{"num_attention_heads": 4, "num_key_value_heads": 4, "intermediate_size": 1024, "vocab_size": 1024, "norm_eps": 1e-05, "positions": "learned", "parallel_block": false, "learning_rate": 0.00109, "beta2": 0.95, "lr_head": 0.00502, "decay_shape": "linear", "max_seq_len": 128, "z_loss": 1e-05}
MLP neurons of a small language model. Each row is named by its layer, matrix (up: input weights; down: output weights) and neuron, and shows model dimensions 80-175. Each number is 500 + 50 x the weight over its row's rms, rounded and kept within 0 to 999. Numbers have three digits each.
After each neuron's rows, "fires before" lists the tokens most often just after its 100 highest values on Wikipedia text that the model never trained on; "fires after" lists the tokens most often just before its 100 highest values on Wikipedia text that the model never trained on.

L7.up140:458494479457546541463532420521504464495517455520458533476468419507576432482551506438474467465511490514560409378447508465493548531577463551542478449439510411485516527514549412486487471488495555474476508442399509474531561522437547553571556386504522475498502501446517501539459543454593590448
L7.down140:450514452520483520502521540484572481488522458498508522458449485530505495577458493572476495566540534353505519630436507549481438483484589527509497531508490475577442489504466581483462505430562387488402469441573510511497598503526488478507544477462533494501476550400516468553472539499590505520
fires before: "0", "2", "1", "areer"
fires after: "-", " (", " "

L3.up926:585545471473491422500536427499428509559534474497485566463509415436424531529429506581502506440551601580591472494446481511470535538458507462539454425479444516433530500610465487515401452478430472409486527521466502521474488560467533496462526554449529569523488496445431483425586437544469483536
L3.down926:486434558485545470473525569530447479453480400532458638465484526464580504434562491535510449415453467485459398524446510545547556508479419499517556499550489520544525538478470519454493508437491506480513508525474446462494497527500512432493453458549504499496481465511479523520557583398439609485
fires before: "0", "9", "8", "a"
fires after: " ", " T", " Th"

L5.up456:527541459469448552518500464513394487590536563443438545542540528440358446506440529437450502357577535501511491444489524540490481523538480502504334516366477505553522497537485462395448445412481538449423529488473508514505488492539626587472542534529485486450499507492480476494513525451429621492
L5.down456:476477545570528460498481551567650506423408429446546439488424440611603524550518481482569441559472464537488609539505417513605513482478543526449600521530467529510512532477488608574459539519493492437529535504485499435508551526433391440480487503504525509534523548500530521519471450552521453494
fires before: "1", "5", "9", "6", "4", "id"
fires after: "|", " ", "9", "0", " (", "-"

L3.up371:602599533453545525506457531493541579486475454431493522432483474452433474554551509506413509582443486498471539547476406625487502597419569489412427508541491503525471395453493556532533482531524491478601538612540403371454587538502528488547478559514522436515436508522418565548511561532497465533
L3.down371:480501478415489585514494480531503508569461470441425474535558447463436508519406447450500401539508558543471563499501455444444445529555488540513512361419510424580498500457505440523442441491517450531410469476522514521469468526569493499525500523510473550405536577603461421573508475452479486558
fires before: " |", " f", "5", "9", " m"
fires after: "9", "5", "2", "7", "8", "6"

L3.up266:559398503397379594476524482496469456535532582496429567506510524460385468509522469533520458452492553505520405450486514528563439475592572414497444456465548535520505445478431439458566497500559486512482448483473479560483498456555548471463440483540529496518440510480541402444469529419485500526
L3.down266:478484488463531384474543556506468479533547410578556343489482445487591527463572486426458602593450523506481539575466482438510490586443513574534505420506407482508536507414486483521392533419588515557382507522489568485545471480444498547384538481490521562501557497554479547569462541485495429504
fires before: "1", "2", "io", "ian", "a", "ip"
fires after: "n", " on", " Can", "h", " r", " Ph"

L3.up719:517485453529400526564559454521465458497463521484504558481471461474444586504531479492548428501497581448534467526435508546473453562520533475497464363510518422443510557586444550473522448472462451424384518485521539563397497586451425513493501512472458534472551496361550603499481465493502489562
L3.down719:533440564486481579570466545594498447528533427600454522492582493486529405449513550520422358388465504522445499490522446497513532482513432467480455505564561562522550509539563385469478443412494541448417478446428471488528510533447535474434586475476457546550475527490484523539444399541519532483
fires before: "9", "0", "8", "u"
fires after: " ", " E", " P", " T"

L7.up710:491583528542552612488481491527500486473501630446549510550500386493483495502510489496517508463559572457479499497450516503511567496552510445466501536353452589410457528441440414491482475494453590395529522552480576531523548520471542513510433552512435549480470541501477489512513570582499466523
L7.down710:391425474449487444517494556507507550493477470547517413535496440547539500582570570528525446517435533605408563486420518451498497462454458577535401564489446621496519518599462472473387517547443591511378487507497479505434474480432591465530456423433532441462549476559575537534565489506475505506
fires before: "1", "2", "9", " |", "ife", "0"
fires after: " ", "|", "2", "-", "ly"

L3.up112:563573475514463386498519472540467490462448669511488395427555487563455520530478538569438526515454479498516476531422494516523443474509532513571481559397532443485488489556502496584461545429494514486562510570558450424552479505527468534557547431607374490432580592459437486501471492508500471482
L3.down112:496468437465476521440461419514514552524525596533457486502471560441503528418601487569515374472477594528499527507575577565485416442454448467499499528398521510510443529571384449416513493596575419404548628489525442496442484515508518508511456523490513452446607533495521483428596517538473437437
fires before: " ", "g", ":", " to"
fires after: "b", " b", " al", " D", " Ge", " B"

L3.up816:578526429403527531486453461461555558556462524515493476366541532461466537499478517494485539446563537448469437466582507509471520494549483510483526470518522536528549490448431449474482391479393435485332504519528519458445490514525536605578506446583535479391518527514510508499496507525538480616
L3.down816:491490549459505438498509522489500501561507613449504521541497487458491555525483453524517512472482578479544544526434454463385452465547467454445556577507478510491451590521590559473472477534593537423544562537485559593475580594538486476468516454570477551387535519532461541496497425442489541482
fires before: "ber", "ro", "s", "ric", "ent", "en"
fires after: " n", " E", " f", " N", " F", " A"

L3.up791:450495422505472574490518487457513449502430466491542514558481464453534500524511495538573481535562519555538464464471457539515473553519619510427492396560456532507408482574563659488595494502430404485507486515527496470491498484581498476499530553536474547483556484434489545441496467436503474593
L3.down791:514406537496527572524525554567514526526515393518546400506530531570447473492526552443395556612466478565598524334492452545488562449427542465438514437435538477533481525609470536532484505428516470471554424523493462502507375540516479528568499563515582468481577503485442529478573499501483537530
fires before: "ian", "y", "ical", "ia", "ic", "o"
fires after: " It", "ist", "un", "ad", "ra"

L5.up210:488558530490459605546475478500409597489511515493484523435443447441478480467451443490507463498556528504530484413524533491459523456549479434502456512480536506554627535544489515562510474495467541449444482455548526529452441496500472514553617563608421510433559559565490479384501515477550558582
L5.down210:509550497473481515550442418488448498479511497463520565606509392457485495470527520537486504512576540438419504475551530484405473512553547640481439459459454511594551497497513505602489533468513370403507449478562485441555479523466461464520505520481453479454533480703498510546716412507526462495
fires before: "4", "6", "7", "8", "5"
fires after: "9", "0", " ", "′"

L7.up863:427483521475447543523546465484483499530499496485428473397492435511494517513542437497491486483450470463579433485479467595508440479540488498582421552486507529524559441521525540498560475515508540344536515453591550528534433477491475500504466416451505564518530397481523554476517439539535473510
L7.down863:562568502487461556541516458456508483459492550564502554448546531557476434458486482460442502490570519410431462525572480451428479513562501459540487499461424515484505495505496463592539550473458547397546463461518499526566449453542527444510499459542554501498562551712479525394609471550478513529
fires before: "2", "3", "4", "8", "6", "7"
fires after: ".", "°", " ", " /", "′", ":"

L5.up694:531532444487537552507587429469466520502542534467467545478560472457497455501623491548465520413499542426505500423482558612611510570526488449564416504420500550478624485532489421461446490406518534496488498477482523564465512509546538523497482486533479454489484510472530461500539518476400554475
L5.down694:453440504573546491506501537539586498481504395451530520532523514569467502470469463523541503566499519534453496507519543466484468413451431570401533437513463499476400513498480516571538637554533400441524558550458425392530537501500456516437501511458608463482558509522456456468483477497496432507
fires before: "9", "8", "est"
fires after: " ", "."

L3.up285:464542522597475484513472411543458420529476597428481533543489475484531498555417507464525509540502494463532403518400534451554512539462551499506579454479518470448475527432473484509528397559443483520532417406549511495524453542482550495474524479532468585469498447447531519457446508534552535545
L3.down285:475453503564639518444407512516616473462455465498482610547544506504523553506392500521558502471474482522526539519537401591541443572581489508493511508565483549513512487509556462528457521482473546533499463498526513523471468429461468441407511558521466623564485439491413480540432415525526550612
fires before: "e", "er", "im", "n", "ip", "al"
fires after: "an", " un", "a", "ur", " ", "un"

L7.up276:476511487497453498486488383472511436383485555371470554468449453520482565426519552546505569563468593444518434567478462473481564467570478378500509444415489476574570512622423522610520423515525498482565518457506532489410466543467508547505592611538420444459518439541465517448505511600502548471
L7.down276:464492527502492422563560545531530511436526428469499435493544494557468478429542506440498470491470638460508477639451448459498526508465408475638491462507541572535499452500522452465533429514578530434455365464598440462511458538427423515426450537496500498458560536524437476465478503506477466521
fires before: "et", "%", "0", "9", "us"
fires after: ".", " ", "ass", "ach", "as"

L5.up320:469502531389501458494399521507497458530522471476543518511459456361502522459448586447482407474604612578510443431522521492423583500554527511448422510494556462520563502551464539514458474482492464425441499499517587559500422548503501521496549533540457570483522532430483523506509495513480558517
L5.down320:474592443488404453541488511423539453469509611536494423534494494508463446518462537438519524541551550495463480476531465457395472424531556485467448562506492497425623538506569414533556531503541504408436477507555562527528595499492519457476467411544444542448461518592596556545628495526467471543
fires before: "2", "1", "5", "9", "7", "6"
fires after: "0", "9", " ", " May", " November"

L7.up910:483474442497525491614521418538390475492514526510502535550505477418549564494457439470497430460496521511481521563414515488466532476604551469506576404512479557443512536499546374553466458550451569381578482463581565536435463552494531522569493527586467429517567533426481436485470512447523485631
L7.down910:471490473492522380490411509435613506497535497454456438489533463543415544465561493518557538559521489437506564533501496531460463537545452504493528553505469514474518440473498544440571550466511510645578535455521495517544551442420481463473561450520477467478544531529484453481519423556477424478
fires before: "al", "is", "her", "on", "um", "ag"
fires after: " e", " E", " T", " d", " Ch", "os"

L3.up475:548544528407601586524481534503492493554511491477474575492421538461430473494559506569454483487464478441478554391533440550456546491522473480426402495533416454503559513581535518457537483474431454434487509543468476554432490468538623475540435543494459505573413463528516468551440502522454531491
L3.down475:538609510489517454535428494378554445502488448526524412445401526551498492513436551524515410498587511510496461568528472432448477498386564508453379542558482519476487453500478562559554553482547481512547551515520478536527562461503502457594501528498576487507513476539470482497492466465550461420
fires before: "1", "0", "2"
fires after: "2", " of"

L5.up29:486424564519569606494469517572499563493501497492429429480526440560437502438502615467490552437474511464542554507508525521552470568554518485517388622540463534395439436510443473451504440531521517495405537445534502454440536451456552527579519556484571486483439552513476504471474499612609483502
L5.down29:493496571460517477514561545429510502561525480472523523507486399521479534505563393513536478475613489466531489540520462512458562494429531489577448509548559638423508524511557427460496560558517563490419488471486441444549454489369407433451537467493497465446450483524527532431418483451521469550
fires before: "ed", "ion", "ase", "ing", "ach", "ased"
fires after: "ce", "c", "m", " comm", "g"

L5.up31:477508567580564534456464468499493437453486520486538522576416446460508505550522519474421481496457594454556456539482423413527553473445505494428400602480547507548493526499362466499581483517528516442481462449579464516468430601500476517476467487466461581381515448449468539496417549524422522411
L5.down31:586514520535570501508492529481458479386523550484513590618475490526480514493550474536501531475451539551418490442477530536467477466545516525520572477526440513521484513468477436460556494570444567474508492441426451455513524530462525524500424523551472446488451556494601525563561511485472438516
fires before: "0", "A", "K", "The"
fires after: " ", "us"

L3.up122:450502460477578560528546501559454453563423490413511477446518477484469480434553507512560443492462409465632516368497547439456443511505415504501452446451491462453616575469475520543553457585463465461453520476569525444410586458596535559529472572546485496513433452552436466492476499509515504451
L3.down122:513517502495494548522529427617575513475514565550498536541480496458507528489445424507539495432488490487512535527517474450428519522552416493630406501522449511476455526533541478483511450466487535462516472525529449561350419485545559508495460520487522445516512435420577482559504431492478473564
fires before: "or", "el", "ern", "ul", "ten", "ly"
fires after: " m", " M", " comm", " h", "cess"

L3.up281:508522516498475549457534465462478404562496548516451520545574520498489500524409413517481504510461474452511449583404459554399551471492525445561560559477528459577511380569504534506500601510476477482472447410556480521492509525509469522484513512488467481415451607423489513461373575507491555421
L3.down281:538445517430505519523515387556647558599491592526536456518576494453421469482370462489495541462464448488589535539471437557475519557470517418487467520471480421460506472484492473505478459547487536409403493476509458516464512531568549508526554538462554526498530395468526486495516479459511527468
fires before: "2", "1", "A", "S"
fires after: ",", ")", " August", " February", " January", " September"

L3.up7:543533549492461574416531380539468509533450506562439496436464495386492458497568437540521511561554486505534525511535524518440465487548531455473488433554460534491549484538478497511402590508536464540464549554574484406481490512484530543507521480487433493434462528434561471513433599494469529392
L3.down7:565583550559489553601536477445517476489526508580490474514501585595519494525484599517605515487488477495535564482527465485516517421484472517563478481487468461464523451504500470458475599546572518689512459529426453485527491491438487502470509513519537481463490531496527529491466536466521482385
fires before: " ", " M", " S"
fires after: "0", "2", "3", "8", "7", "in"

L5.up377:559549517529509621450467549534516445428479569476531459470490459462535479536464540407545466485499530445543497491398456456475471517483513410457423487448435473545597472495532579518475526598539482503409518375567447416461535492537474530504528457536562453456517530601409527407492530528571506458
L5.down377:495416479502458522443492476539527452545486595501588436539464524519542577519433475468520539425471545456524533556470513483498569446488505536401410532495471577436618556439547473399399442553537442317382420492512498523546488502439435434460525456397526478507462517497509443472471367476534412597
fires before: "ent", "ely", "or", "ence", "ous", "ual"
fires after: "ep", "n", "iv", "ip", "p", "en"

L3.up851:453482519479411486416507475444493560441540502433370446488493515500457527462525438447513502623602506462500521489537507541552548528469517524439498513502512503562470512534437588486591556484494442465496421569574420488497575411546531469473375498536488491322382514489528488459583458557534495546
L3.down851:561537553505531487440614519493505533514515446492505485509524427570510470568512542577450508536519542427492573463569518435511452579500507458515489558474482452470509397446490529603468499539536514510515534518484486537426526532518529528427482538514506560526498486638505507550509554483508392485
fires before: "4", "2", "3", "8", "1"
fires after: "3", "2", "4", "1", "6", "8"

L3.up745:595423483608529623405444518491349523575351506544464515487442468582514552448484471617439480512543527426487441496481449484478528475508485481434529522392476548545461534514523504434533506481473487505580492513383537538502560503470535528510467530456405516416444522474523436503496541541488498463
L3.down745:455498476624431419486534506537609473568476487418571491562532447500521499502520521512554532503554539519467492512573462561487420546451487521464466503501405519507542580559453541474457553457451542536495475551516536497457473499482489435607422510542617495472487462508558514475529505504535449510
fires before: "1", "0", "2", "man", "s"
fires after: "2", " ch", "h", " Ch", " j", " Sh"

L5.up112:522473449396431508482406562414418468565479563361467470491504538455497538553477554450559440469514557493571476520466528498503512481521493455527556478520498479543565472549488423518505491543526489519442509443446535454507496484421503562504559393502498426390473573515535556548497567557482541520
L5.down112:497523492566430529452511539481535538575504499500489524509541529413511553467396494511465522468408506539472558522503588476452633502507489531468566470379497613569490491559493452406522538552513505408395540445493468463487484455456451482492554451458558535577521508532489570547519477574470485461
fires before: "6", "7", "5", "1", "2", "."
fires after: "1", "–", "2", "0", " "

L3.up346:526460513536502548516465530536421454522491538489539506536468540501527515559483491473460462549494543422511538409466487517439520453526492416418491519524451545470536479626500562568526489444396475446409549521502509484400534484462522540564528488464480516511456512536530536423514528470442532536
L3.down346:504484506552582515481571542592571421470477504575528477526502499433456576524434504571418555405493526461512532548500477465542570498570525494591479558528573579491525470428462447523511543542556464406560540455605436442487533482499432430462542492490514467484467531466538525549473404522501591549
fires before: "2", "1", "ul", "ud"
fires after: ",", " P", " August", " December", " D"

L5.up196:490480455535497532479508500562404448525434506470460431516391518541591459463441524514379455422414531436486527522561502482523601528486519468521503596461475508500481450605534510515626552531526475444529488574547511524468490479520466531429535494545446476517489429428499472510500580543534488463
L5.down196:535565445447464523538440541518541488547517545454444460570513528501519484474463415468525454449549463462433540497546538448474490565465570434490525635586427550512473518467473445489377504497472586496485483569493525455466490548474461463388473505564425542486491523572440590472571462468478436507
fires before: "or", "er", "her", "ion", "y", "1"
fires after: " m", "ar", " B", "en", "y", "orn"

L3.up832:478437558461449542421447473460467527435498560540521528469445475364479561426431390586462446617477515394454483495504407591532517498555511467483480476538572503561492424548537478597497511504516467490606432455600511490570459387563477509538545554419511413435423522549500505485504524552447501477
L3.down832:556512572464546448466516556442482448479492459589504553550515480419414533481424498410579482508480465428476538491431464566549506467467418520460369554608542521448440433504474476595460534504593542497492492500442508593533468512555561466492567520336528418546503643530461562622514479414523477526
fires before: " |", ".", " m"
fires after: "1", "2", "3", "5", "9", "0"

L3.up760:613475510528491515523338438478477515484487545452521416504481495520550514439433455582521525490492487512502510515463430547443539511499469584420428566480511562492518500507482537539492507568470417380487443542509447460525489443534496516556551603513447542400482551549516499369516504493458443517
L3.down760:509472463524506508529559478583472474463475471513544459556475480460493602514445442415497479433488445476548530488525530558449550491471458465572455441536563475572420513443465612517406507624485437522499421514548385488482486564576552458511596534411487389588410575487436493594439540434464507549
fires before: " |", ".", ",", " m", "ities"
fires after: "9", "5", "4", "6", "3", "2"

L7.up933:490536420462477562488482468540507494486562442471421466476508473515559501502561426511505456452472551542477513572465422475562497505487417433465518427520542590489562500494563486476495582514519484471602477460512463588444442475520582495550487503570482431435391533482548437455441534612497480537
L7.down933:476582452536511467488479445446441534577468527439528456500489485526480481547569475467511544498413447473524539468430529483536640517528491554474485551474561433495499439395478539586513463561551511464540524463512557593492497510564458525525576603518620508518487510517439450486482492569494589518
fires before: ",", "ts", " to", ";", " "
fires after: "1", "2", "0", "8", "4"

L3.up276:425539496528435650526501406604480516560423551473480473388485416537537496457465346466505482504571508442555481481539495429510535537534505517448382620409451445534489475554570480540515497476472534487441483472575520479406506518462586446528534502511526503483504517585486494579558525472464573562
L3.down276:459565468510531574496559440388485585614450579478449492483565538521468482529470529441468537535516494538497500398537455526536518560435386493446534464486520552472509516472438479451557585479562498490496468487489594446497476489479456470515561437562504507456451517623545621548576530495497453501
fires before: "ed", "es", "e", "ing", "er", "ion"
fires after: " h", "c", "rom", " V", " sc"

L3.up204:392436501485480587403585474604495521429495488466582513518484432511532539511588535552469526511508507520529517485523427535457491430428500488447476451528485455518435537526476523421412490477451468488545532545467633387498509490481591516518453477521476504561552570388500632506510427479558486488
L3.down204:461524522595569499501448498419489418508486529531500585539544534416537544517550531500506502554494477545571479536471432558486618471416497526398379466542544519495548474493545405491438474503511500483470485540471585526503444545522600518504445539528530533578506439451541500456586423422522422467
fires before: "1", "0", "2", " "
fires after: "2", "le", "ode"

L3.up464:466556472547453533509461444461544578567500509419501470509525410444442614449450510409529427573432454620508512488458462442590545584557526449492481490602545463502570393511541462441428543475491477438520513574525540485523497542506578529517415482465529538551512551453571458432445570511473452607
L3.down464:513561419472548430486529544413414510451511462519540418504575440477526494447511469475465541577494537474497459570582543475550573580464548606426479532563469469517487527507526307476545584489488496416517539445463499571413483403548456463462478426499541561497446532521541447477556479475525471544
fires before: "iv", "pt", "st", "ction", "ive"
fires after: " re", " con", " ar", "k"

L3.up997:525517392462550507363519415540490512455543543503478419505384578534504651601495429574510475553565495635456514508472525523459518482562533453530418531429513485599589471533504490434464602441507501514494534510520562500529533496446500481471527508524466519532454477484487533461524607535502520531
L3.down997:441555477559500564570445498614543473444502481540480554559544522422526438519530445511536515437416572462515473519482462443484570408497469481427496470473539519613486517569510438510477545482457491376529478512499571464447461385487628513550492529533454431552582431553487564526464504563486536455
fires before: ",", " |", "1", "0", "4"
fires after: " ", "1", "2", "j", "3"

L7.up208:555440578515420497474528500597529512399501432521523474481433511462445525411481459557438486570535482476553559405508480447604620505522554465425529578496503505482420505653522564540482556541513457459523558478496561449508424519586491456436532461530523405403522487462545470544512509494451539440
L7.down208:550465540502501494465529483519450498496542458520475511509491545446485518458532492449559479460520481520430523494532498458438574461510478549423450537507399466450480492527486474627498591506532485624606507603479496458490436449486575510433561547492531451529429443458570518498473571524544445316
fires before: " ", " —"
fires after: "0", "2", " —", "1", "3", "5"

L7.up262:576418453490463568554503476535468485447508555463590484507377567467502492519478534503532489470469519506525511549470586487478418506551493548578449537548470503431519550518551492421484500527501534435497491492458518494482495452440543512490435542567491511467547483508451577472429529603493487495
L7.down262:499539455519477395419506532552488519509534522481407447544535490508498451518460513597581623557454477562437526441555538533530506389424502455481512468462460337507395487446579519479525456517520481556509443563491500515476524560490412468553545563429479483551487554494450537571493506585627492505
fires before: "ision", "ished", "iv", "ram", "in", "ince"
fires after: " p", " D", " pro", "-", "P", " d"

L3.up810:582492525462534526549547480603399517507535540534553453518488407495525449442553469542460514557517507477472416486567489439544463516518528460424517440477468583471468454628481510460440546507400457477450544486388557512540519518533510538556481482544463551512382560502546506520483431529482516524
L3.down810:539486555522509426480478515423490468531448554449522440526462409546497518584516564416581591576569439595487461480378438505508404491457502520576551471501452517459457525413437507518561547481441557439491456470411458526479487500520490471557429496462546547493501513560499477435491469477519437398
fires before: "1", "2", "8", "6", "p"
fires after: "2", "4", "5", "0", "9", "8"

L5.up787:412536548433446556498497418487525546446477527412460544458478409498489487556524456499506485536504655488571484540505450440490563546568500465480485502525537412545438445557432424467565460468550468484502468493488564536497564526547456537488619545490451523549508483506507469428528552531525488591
L5.down787:449494555554517459561548444541501524569610514546541510493485450534546489505465490465605474532533577535589499513456491535471528463506560503421471436464531493451535516477466397543484532531507511332484477463472544408518509497390465580340509495488533500514598525618454531508605569509516488500
fires before: "9", "0", "5", "7", "3", ","
fires after: " ", " (", " Or"

L5.up778:536536538428464591488471430469432493596552604511495557478502494472520487548435469459579419553475554440506495474516454570496446529586472505507465504485509527502561487459475446509485447604550494471512493495621535454508472575507466476549542505516517523474478456531561506399467592517519506527
L5.down778:466503472542498603600483499561494507418620524489492497535485513585555527495502527513480473533525541463513428494465480424458398519447408521491489526528533489472528420440581501520524545478558452457514503494506452497509357618542512509478451529542529488508449467629488565462602497490512543514
fires before: "4", "6", "0", "5", "2", "7"
fires after: "9", "8", "–", "ar", "|", " in"

L3.up183:511449478561524494535461546559467450449514415490528543559544445442445502539479474458544478550545615502552461539433456495480477459610513444473453429449498484542451482476395505495496513512458477486437566536408457496547647485485487456523540534522490527467463582544522544448480527549566491505
L3.down183:529499477466472465565424545528517435478520457450568511563519475490596541490452509577511587461524507571530403508503388506357420519454570457471519528497492512492516486569534492541472590481479516569476503520408435470446517459380549457600518537611506467501582423560628502456560506557535491453
fires before: "1", "0", "2"
fires after: "2", " in", " In"

L5.up10:530475458468497516443489501522513494494528582470479521591517579426386433436522576513475471403495418476479491595578449599492451426396536509589537518390534500529509462518455639457569336526495445471550578443543588492606492525561468496573546569598458557421468614519469486436487530552437534574
L5.down10:556502505566386551460554634514570527557515580466478521580484546533447467492517488533537537562512516532506424512471483567441546416502485440439582506464509492528525560544507574421560554437429533522543399457440457439580444478485477508438557450560597487550521479490436493529526472430515481550
fires before: "ish", "ing", "ance", "le", "ale", "s"
fires after: " Eng", " F", "ain", " Sp", " ev", " W"

L3.up681:478468398610512460449390434535533462496551508478455471434549510456445501390575477476509514557481487534486497566440460510517556519536415531519562533425494444492489516467494483475502532452571396465528528460521593536543491448461444461490548559577500477545526484505524510397527530546459482553
L3.down681:514558468504456516543478499534527465439527470478508536503517564562410508408552494458495466476476456404421486581381401505428521474474511523554528458473443431511427575552499449516631514553468411499524498454453527383527408459432500501420539573535515425555531416457603516454624539597511477564
fires before: " "
fires after: "4", "5", "2", "1", "8"

L3.up83:533510564483397471391516462464465511476474549455525505486488461504562465490459456489417364519598447489551489388495524609569485514547471377464425593399535499496445469540500508550494508505456483468504411476500621551498447531452492535567529526509467529451482552502528551467512496470472556560
L3.down83:501583528551474543503529484503519502568489547542452521549466517433421568480465457489461465597582462520525508491438505445481487488523572484552395520489481530476507548503514538521488390440454431348526472514485491582465405508477550482488515555469529492584500530436499525553568428528525588549
fires before: "0", "2", "7", "6", "1", "4"
fires after: "9", "8"

L3.up506:612476440461534437435419547571503477517458592557515574499521500439418478504438511579468476513502489529527522506465525448450468480491458445586464487451477413485544504466374513487583465506471422461530475547457496502392489538537551569490465550564393463511408454430540536579438590530535458505
L3.down506:476532476476484444498455533566540445463391502557511541586493460519418499493355451568470495527515527417451438494512389489478471460429543549499498431430451471444535470510563454557522392495456474442498532551480531465566567552452543504502500519500415510516539382457495529567422480519615411555
fires before: "2", "1", "0", "or", "ical"
fires after: "2", "ch", "er", " an", " per"

L5.up931:458490539534467580370528534495424445571471573453526564484574547511355452537440473541506303497634447528497462503489487502425462441519544481491475492441490512547540567596433507505516532470521589494488468516496551499488418529518555565547566576486582465513589583502488484530489501514472585597
L5.down931:448535479489421493530437497440457496528526562488453532486477484512424463506403457609449480545513442454459506477530528456389518511522583531529475527426401512498591558523537521556520506481533459295540513502525542484525456539460568497508518498594470510483542498650488597499661479547518506566
fires before: "4", "1", "0", "2", "3", "9"
fires after: "1", "9", "8", "7"

L7.up519:593509477489470567408428488537446469497534542505497530461513481402412480486465508438481496502491470451499486500455496535494541622529516471485536521400521530515542493526472434558505502462572436432502457501494586440422489458542537406580538530585493495457549557496462507512522466496472497458
L7.down519:494563497567467577585569513472443456467461487457426513499546457456526363485443483537479507479536559507553570465439627530459463477508534485499431574509452510443465434438531447537553466536521533435499508500551517389519508546488467515498420502536586553574420550600518522482609416482446473537
fires before: "8", "9", "7", "4", "3", "5"
fires after: "1", "9", "0"